Weights of a small GPT-style language model, trained from scratch on English Wikipedia.
Size: width 512, 4 heads of 128, vocabulary 15664.
Architecture: LayerNorm before each block, learned positions.
Training: a variant of Muon for these matrices, 8050 steps.
MLP neurons of a small language model. Each row is named by its layer, matrix (up: input weights) and neuron, and shows model dimensions 224-479. Each number is 128 + 24 x the weight over its row's rms, rounded and kept within 0 to 255. Numbers have three digits each.
After each neuron's rows, "fires on" lists the tokens most often at its 100 highest values on Wikipedia text that the model never trained on; "fires in" lists the words (lower case) most often at its 100 highest values on Wikipedia text that the model never trained on.

L7.up846:104106078133159161154132109126133127108146102149122134100130121156146124134120143100142121135106128165098123100117149147139120138124130124168109114096119081114150135126110135123115130160097134092127128147137153121137117123154116106132159118127112089156127141163085114096122135164134081130131082153137117092059155161088138160138161136125114137109129137142139135119145123182118179102088166109119144099152137139170089102102107156106114134133108127131115095162131131133159125127143109132153130084125172139088146164141151147127124123127117166149093155082125152177081136137067148096144127142147153180108157154175099113138140155120126195133155128117107129153134110112119121100128102111154201152119123122167110144088112099152135111147109093111104108126121148150135097148120145
fires on: " to", " Stadium;", " to the", "s to", "ed to"
fires in: "to", "stadium", "the"

L9.up188:113096125096147129127145138177112146142106099144179077120123141118116133115132133106123170090175124129198140180113151159143104131135146134122074144149168103123132153125140116144143170149127073139096118190148146161187156125151140088193127111122114189137097119158153078178106141162051101091150126152117172123162097143104155131143147139109161107169119125103122154121155127144188170150092137116119178153098058126133099113124116097132124128115119137117118128107120179133083134077172113156110104136145090096143112145125095111137105103110105144190115159120134148156180136126157141142139106120130143125095111138148131137100133137090158108096172072145099132087134136127112168115093135119133126122131127126108162132156129139126131146113134107102118154123140133182107102119118107
fires on: " to", " after", "ing to"
fires in: "to", "after"

L3.up449:122142133118112111141108091124147090136116167142160117132104101147105138142105106104115189141123133055107171122111118146088183080126079226076133147128102125106102162165146114152095143128175049120101124143134120134111117171132073161094115103122116125151103127105140142134135100092126101143120134141150121127112124132162124100153147145140110106105159119129125144128126133111129143138146102140144142073123119112084131107132154130129124134127153109101146154140111113138150131145127098105104084161112133134144119129093125176133113105156150094160169095097126142127110128154107128113135159102144149129103118126108143165115121124140139120109145136134116123119152140102095091119156111131096124110142158167086137144137138129126143113143107127157135095136115154120142088095102126
fires on: ", and", " and", "ed and", " very", "er and"
fires in: "and", "very"

L13.up189:138122150135131140133160124081118081100132143142139105081090114138153117128179105149136079160109130094105140168119114087123114096146164130137136116124136097140166080176150101115121156104128131171123119132104103128159096151147133117187096103111128105121117109129121074083094121172107119154125119134157121121117145097129108138099154155094120112135058131124157112120142084121170142111137176098101140159124135139121122077098140125120113131100073094098127131136142114119112135158118099173123124094113160075107129139106190175120159132123115152130099128148127168109109122137115127126137170135138111146139110110131117137144085144158096133136137110131150105142122105136124134079097097101164167132155156142120125138138112141130119131083141118134129134100150131157126097128117081
fires on: ", and", " and", " at", "a", " is"
fires in: "and", "at", "is"

L4.up458:116099150128111118105134139122133080140146146157117138106173142093102131124065149133162132136155154166133123171105133116136175070117110096135129155144100091108143167099153109111149113110139108117165118148162100175139170094104129109128166140122141110119114140117158158117103130127127121103143146128151143119121142129139092124141109098132139128147124138121117131089149160126116152115094110098098121126120107162122113115139122102135161146131113138145148118131153133139139127092123102116119123145133121125113104135092101129123135128085153209150164132158084184166126135094125125082123109128138104144110124169136130166166120151142131136143150133120095118132118142103141158123143124143152156146121174099156083167154102136145169141121120129047112168134116153145169172135132110
fires on: " will", " can", " would", " could", " able to", " may"
fires in: "to", "will", "can", "would", "could", "may"

L4.up482:125096117147123109097156122149147118115131078124095128155138171144126131106136165146160126131079149156151126150155135079115111116138135099128180124146106116119126154135095099130100134120112093157115122096132139148151154108119150121109129146105119118122165134141126094174150113127136150105119098086175118161122109123109146103166082131100133134109130154124119137130089169087138097095119122119074139116141097093148153084126137145113132161094140126145101110126115127110170096143109127141140144116147113123150138106153109150158166111098152114110124142124134150160109091137146122085090135136094132152156106129165139123099112126150138151133163079175123120152142111092157133151084161118136122125097108105113114127133141121154133158107120097130100149136127095121176122187133162
fires on: ", she", " it", " she", ", he", " he"
fires in: "she", "he", "it", "series", "player"

L10.up194:128146114117115128117135141143097115163143123156125160105132132104110116122130179111108090150134132089110161129104090130079134131117189123166158124146129132159163142136118113138164112160117103139139109127128098147099096154108155135132112132119094126137090160157130070105097071135033138125088138131137119124106164117096167137134150165082135129128135124128107099155148152139136134134111122108107135116097169129114152110111143152158117168143116102122134085141138125071180111175095104140113113099117129125143167101115130126116118121094154095103124112103163146143151107117143128096141082123119116109090113157122115114093079135137119141119166114124097159090147119112065149129142087112116164105077104145138132142150108115100111118086117127134126122119105098158148177147146141
fires on: " during", "ed by", " with", " after", " With", " into"
fires in: "with", "during", "by", "after", "into"

L4.up219:110140115136159139160153116144123118139128115119124098154128153150128130082115121160111146119115137149106097119106135147099131107076105107147133110144130116134125136132118091140143143140129102101133122098133094125171120128172122170165162104129162120141149114080101179149187145123147146120141117122137130084102148118147141153133121062101103110141103142076135129096107093121067113138132107143162180119096072139156170146142146117143111086104129144179114098148107104120110102150091152146125132157124078130134111140115116099142139130107134093099130140124089151160101119107151141110111130163116134120148133104131101104137111134167108129105112143111123139158172124135138115158144165144102147151158126144136149093135121151133140105131110096122135134168092173140142135140162173
fires on: ", he", " Henry", ", she", " Y", " | John"
fires in: "he", "she", "henry", "john"

L3.up435:206092168097149064142103136116138156141100138167145167155128102139124111125141151139123136134089088111104136155129112149112170130119112112146176123144149139115156124118115148112109126121127111132152108069113107107079116108157142125151145127140107155127104160129166122163137141112086082109102172104154131114122119143141143110121118131086132095130151159147127151087142099114087141133089112108100110122135149117133130133155143091171165128138131112137151115115128152163114161125125168136164141120087097108133119080139141107082140128097095145164136128112126140145125116155128156164165144148099151118154129086145105074100129132128116078095089180131114115175119138114116126138148122088119152088142160070126111116110151170138075142111114097135136113159091133129130105146116149
fires on: " National", " State", "ro", "awa", " national", " Oklahoma"
fires in: "national", "state", "ottawa", "oklahoma", "australian"

L6.up34:108111129123156082104146118133159117123156103148115156125112127080134143111168163113142126155123145112108113101141132107131132163133128125137135137122125112109148196146124118164153107133119119127097132081160133117087113098150114103173109129127120124117133112162101165169143113168128146154136124141134123150145131115082108133120163107148118156112104153079131125130127148150111140134115123083105136124090130149120115155128112137142129108090130176144146063120124120140132137122134134145175119159110130109141115134171124099160120134117151143153088140097134136132183104097100142169080107150123124092104115124121140131112086155071098140137105131121129121161117085082086093096111158163160116128164127119131113149149097086148082169081063149130142102122098132095141158144178101
fires on: ", she", " she", " her", " She"
fires in: "she", "her"

L9.up408:142142127129099101120126160157117103096158112141128123141109174114104149101130152136108107128102154150133108098094111124165128121149172126096106087098142148173114109169137112135130115144104112140115169105111135089133115104117155139148099098147111117112173088145144144167109161092169161136088120157091106172106136156142103136098138144101132145092117109139095118082119143106148152138134115105117105159120113158117129116174169123116147142087122114136119158076144094117164157121093114125132156112117114126176111115091093116147110104121127151119136135104133148123136157120122123160127099116149102105105131139149156135122084123141133100121147163153140135150110086104114189132147103119161125130170154121120114141121121126130146119121145125097156118110125140163146109109165134
fires on: " and", ", and", " that", " has"
fires in: "and", "has", "that", "have"

L3.up973:137128152151117108158111146101098101105169148116155141127176123125122134110152087128149154097168118144144158134132130138137154146122079153182092087142147116095100129145118158080134132124087105086114107116155146138124143137142139127161090099093150119136137128098125114137107135141127116108106076134156095134140113098109154137111079097146100122101115152121128157145095154137115141150102137151106157136091113140153191110136143149114143119178118153154163137158116139139148156106135119159136096138078158106134151136132081114123147116117137161120152112135128109144134159100134120136080155091140109123086103149159160133134107119121102139183112147156119113156151143116126151114110123113112129100118105127129125117107130113184091158137102153150152096134148149152125128153143111
fires on: " She", " she", " he", ", she", " He"
fires in: "she", "he"

L6.up941:114140165143131124105133150162092117121154095097129105135166146108158142077160097145110157165106102142098107125163112190142152165125135084101126120134085137159144102149115146132134119111116119126092135161109110147152111168148127129128096123113104121128104113162129102189104118106096161111157132118146143091125111103112147115125094173151111097117114130125137079155142134130117115148100151134150074140098130143100152152151114083122160102136145174153124096131108108097127157143126143133103088147145110099164091103139113158120111116102117156070152143136143167157112161122141181155145104130094129091137137152104151089120165100144117095117140111141126103139139122108145152114131101096116156098133173118108137135140165094173114114138072166071128138137166141123102130116151118
fires on: " it", ", he", ", which", " which", ", it", ", she"
fires in: "it", "which", "he", "she", "there"

L4.up194:115142132138085098057153129108136153104114139104127162137119130134125149116156186090128151157147121103140128140131120185137092133170168151148112153088154119136128166151145107148111162078137109158200146097132105137089121103145136134111137074121098109136158088085159137143112062104106127145133152102118153059139095135129101100122123132118075135083158155108135120127181129157136157164138130157159126126115146130158108123114103127115150178168133182137141125120146119099134113156096143097122090120110129129145122105154147118134135131144096151167111112126158144156155137138135113131140158114114120119128116142153118101146131116131129147177142125154086076111131169134159139110115128122118157115108133112112141119112106078137121152179117077110111128153152136063128176149118113
fires on: " in", " de", "s to", " for", " relay", "s of"
fires in: "in", "to", "for", "de", "of", "relay"

L10.up534:130117124124133104123138126123104132114097137161126076105118137152092133103168126131104144150135157096139170138128142135125138104117118091135111088118114119214127182159124155108152110105134142147105139149128182121174135113135153147109133117187098142099131102125118147095085116166107050096165096114160141112119093145102156100114103059116112124117107147117137131097096148140159153127109117128115101068107173119116143139092096091147143117144135150118142174119069138138139148131128124167155082087083118125106137136106147134123117146071114133137130167157170152112142142098098139094117127123118091120123115154113096135145129123125175125152131100125091149146119167146139120156100104095133171126116126147120118114135109101145140102130098125109151136139161154119112094133149110
fires on: " to", " would", "ed to", "ing to", "s to"
fires in: "to", "would"

L3.up968:159130106116146106159126131094088101111141102145123121086165129130102175145117120114122129094074126123101143173102161144080128116106131066142135121127144095157108181128150118116133141107160117150107174094154117123086175084123154119106125161114128155141124103115122112105096125149116122111118131099126112102128101139130115133115105114178114127120102162125120080112103134121134136127148164155124147113099155128131105159117145125133103140108117136134116128119123102122121119093104097070099133151136109128135088088138102114097166107131164161165117145168111148160165110124108127131153133091138150138123119108133130152142118106152138145102112158098112106128112176117128134080113136129130142130143150198131129133171110138154128120147156107084112137136114103133080146158147123
fires on: " to", " To", ", to", "ed to"
fires in: "to"

L4.up1015:114106119114137087155129116174116103139137147128109101141100131135176092134151175141110147099136128176108141120132131123144161158141127136135115109121112095124133150105111133104097137112115124100104167158143104120098077108104069168128125123166135082135138125127130180165148104110148138158144115111113155130130136139111095079124171145154174144138137103135148103141153113105086176088131146145134106127122135068092105134100134113123150141143101170141113117130118165104113156137094163108148094132149138120123084104107199143141128111151093090091116135143126138144143111102154151118150131090060133135107101136109166137098133120150138155100145127103110141106145131081108145140104145161110137162134132101111141105139132118124098175121109142164133105173099093152158126156119144
fires on: "'s", " its", " him", " his", " her", " votes"
fires in: "s", "its", "him", "his", "her", "votes"

L12.up618:115162069147057138138141139108071139159111163117154116151135127116135147097126086140103126055118144125145112114114133146138123132110151148170124088093109111171131114166115158124133168121160091094131128098163142115116121158118138114148138151139146120144121107142152169156141130125152148109124103128145121134079125118117104138122092145136104115138089132118128103160124118131129141104138138118132089124111129103112138126088136127170168161152183149132120148137123101142140162115160117120135121095114117112085126143115110166132176124088140138113168171165140135147099158119174102136095101160116160137155147145152130118153109095141105167122132116152134112155164129089150138131120112146115120143102137129120134146116087079141135149125121136104191029112146116118138168145142138
fires on: " It", ", which", ", it", " it"
fires in: "it", "which", "and"

L10.up81:122128140150121135090112153103114139138119136120117133114134148158105119087157150166143117128125106131132154127135110199164128113139179113109143135136149104126168167115060116117114137137125114105128111111072161117158127135118102123147133102140110129153157109130096128149139116138132121131122140142114142141164139133066139121129144163128129145112127114163122099116135159153151147124161147091108141127190141126126161137118127178143099133120088103132097143123124160135122085111073133114081103145104063114147144104111170107140109107142109129124141141154107125094187131105138085115137166113158135097092112097118125083135089121108137095176168132123116110136175124122095159097185128154130140130149127134167120174139132085146090127135166141115136130090121105131120091149125136
fires on: " in", " through", " for", " and in", " into", " and"
fires in: "in", "for", "through", "of"